{"n_head": 4, "norm": "layernorm", "norm_place": "pre", "qk_norm": false, "attn_scale": 0.125, "init": "normal", "init_std_up": 0.0632, "init_std_down": 0.00645, "optimizer": "muon_variant", "beta1": 0.93, "grad_clip": 0.5, "warmup_steps": 200, "doc_mask": true, "steps": 6448}
MLP neurons of a small language model. Each row is named by its layer, matrix (up: input weights) and neuron, and shows model dimensions 128-255. Each number is 128 + 24 x the weight over its row's rms, rounded and kept within 0 to 255. Numbers have three digits each.
A block is one neuron, or neurons of one layer that tend to fire together. After each block is what it responds to, as a language model described it from the Wikipedia text at the highest values.

L9.up66:135109145171074156109131118136117152158151152165183123167099163119157117152133144138135164100096117164136114121125083117114117168102159147122111144134159132100074099159180118144124156103108127115089152144102102135095072141132107133155138131127089166098093129161109124103126126198103114128166088100135157113156088129141114101147138117130126139125149173090163111077137124093135119094111
L9.up661:147127137094098087116108097099155101180180096156118127168164120117099097142127121143145120119118140149141146126102082102165120110116151108171149076113139115128115135153123131087122117149151115167126154144143136123127136097130137161177099143113140110091141154105130112144153131132123073134122158117123113150156114134159204108108085143115115114164126094150137118168140093155167126136104
L9.up772:105104138130113078134111135158167105175103135140179116085078119106086104145109110124126174116156139173102098101088122097152120164108117110104109143134108106109086117167110113131120118144113154107122164125187158151108170102125103157170131150131131123100130062171143110144102115112130129132109107100121136124172118084120152118146169119115118132121142153118132159112083148117187115121145
L9.up1023:130111156132139108145154144154118139136152108093124135101075103074112079145137094126130117102139115148103142091159120141162139141158127144136127132134125112121122114132191150113142118123146088158075151142107142120112148154140168177168097138138085144119117140122101127133162165152129053091142078101114124160106110076116143114161136137097108120095164157096191107136114155130142141143114
Responds to: Foreign name particles

L9.up50:100097101120107104117139139143171142089099153118125104126079134136106146128188152140145132134137132164100134132137164153086148122124104109130133159138116133128121131118109096112130101162119122155098141116135117126149135164103134110106101147134112128160167121146105138122081166108135088161174117128144153147115148152122091158109178124160129143100090082126149156169104144139135147101130
L9.up89:121082109155108082104164120136085152139121095150117140150143164134182150150173111103130108151141087132144107086101117142164128127111123146144131130087138123105159096111160077123138120129126108133116094085107112137146127130125085118117134147128172108113130168141148105107127133129096144096135147139141106153114159139182140122098147153157127168169139094130132144093097123138114155121121
L9.up160:106108153144132146141123152115163128075116101141101117105088105105121148167131172127157127093160167114173117124112094121095036142120141108097105104122151159093133139132164142119128137115099170188137152102156139154128102087121149154117123145119132092141131093127128162148109146122118137143132134118138134110109092128126125169075084084133121162108129124123124107112095133131119105130117
L9.up238:114125183106132123124148131122137151126123138102134112130133133164114112132145120153164122111152128129107126120140123122143138176143161093154113172145082132152123149089135126136169104120113083111106161126144110101111105123124139131104162173150101116135150099150109082132137174113147099184101104123111164146143148118098161161156112140185138109121161119143100153149059117119134153101141
Responds to: Table header tokens

L2.up166:138124097145125138096165139073123104122137124104136140109116158111123089120176105161140105126108084117130139152074099113141149149131103115101150084109164104145116149104153156154142148137111129140081146146112147124094091111173136117109118151129115138145127093125130165163123138158119080138118149122118182142095148100108178056108093128134148107112157134121138099099123149154121135133109
L2.up273:106132134099105097152176154121139102093106116158131147129128168097100128116141126149161120180155153113131148136122122145112116101077126144111180103112101136115151134126136161133155112165107163150149111155153156106160104112132154166130156139174125122134154140150141114133160106148115136119124149141105142149146127139106144075090113118113098098104156127080106123109127151146145137094097
L2.up472:133139128126108114090123144134142141118085180146115136123093145107105172120144106124157142168115118146143097119089106115123125120142160123093174154114100103097113146123171134179093102138138134152142141136138120124132141102118182128097105142103100127132109097111144147157093163125106152160128169172099138147151140099081142110109097117130120099119089124083132136158151152147132152112095
L2.up913:097106097166110114147149150094126124098102103123137149101097138057104143093131099084155086168120103082117138185147142131124076133118130128121145134137124123097168120131097135165140111165147135107126131194122142092108146117147178152097122149146126118117100134139146141108154128131126105120153126147148151161139150169090156083114138062106116101128132114113133121137107106105138140112143
Responds to: Table header opening pipe

L2.up383:159132172128124145105123123097107121154166146130123114153136161078100144158160137115112156122147156111094123164108153082131061129187093075117175130138149082111108136158147123118136162147130101116122139127142087123158112117151131165159135114128118134121137154145140101132138132143135113171122088098146149138166110128101121138133094127149123117126110140134156122126137099106169165093076
L2.up631:095113149168129116109094153145148153167141147104118126117123139150148151129169139159101117122153128091102127136086111114155133139097091104146143148133128086150124131107115100119079153088140119145125123126129160116139111121135162123125121114114143167063161140095084133113091147128129100106153125128136151144135165110116114156103132151116082128085131185133153096110114104153168117099119
L2.up878:156149104105090130126138123139161153101097150125127154140102166120117120117141133170137129108141131106148091110120122131117119167156099125140113140113142143152114183095059148109113142174106112118109086141120123144170075181155120109114133126145108180111110109140155128102089113100132105107108150144115164174125120130157110097123115147111094111129115163124095105151077074115176159127121
L2.up981:098101135093122095126103111147115110134117119107087150138104113128110115141090169146095185117117167114108085088115145083180122147191157169135140094112133133150128116141098109154146132130097102186132125173119120142127185119163095158132133106139161131113118124162128124091180073144146087117113139091092173143168181134132121129105097129128134115133132151179141147108087137100146106143084
Responds to: Word-start fragments, name particles

L2.up534:084106124113111121143086103103135114124078126178155165136122136098157124134104146119133113104159127125173139125189153118134087143154149131111108115139127148108159130156104145113139153109153121122125171147128123136112134102066099129149103177102168116143164129127168126121140088108155092144124113125157149133133158133159117123131134084166115119141102161091120113126085100125154075106095
L2.up559:093127142126106168076118123130153142123118103158110114121158136114158150116120170138119130120144152142121142127127120199107105128126113146110122118139099109096173093100140156131159139112118151138132115138120111148123133141130144138101131142145131176111118090128119137105111111123130111129138140103174103156189197116079137114110147133149077117151106140142119155172154109122166091133136
L2.up868:112113115110140128086083119120115169108110172138143117141063080099172117114141108135146097110130114155114111129128101142098077103116164125127130151129140182083148112120145139119170096120114155131102123135121123147116118147130106124140190153176144155147141106104143164135138167131129143129117122123165152153144135059085135105120110118095143102101090173113092108133100129141139107168112
L2.up934:188139128157128112134156091128121136099083166143181093087101135118140121148179144120116117138129102133116144114164115136153116139158114148103111119123118140139109154114131092148155146122176112100160134121093109154153121152138113120126136138096122119107114140137131128141110143131128100146119119128122116147151136089071097118145099119161143154134090168131119123141179117078147108089117
Responds to: Word-start fragments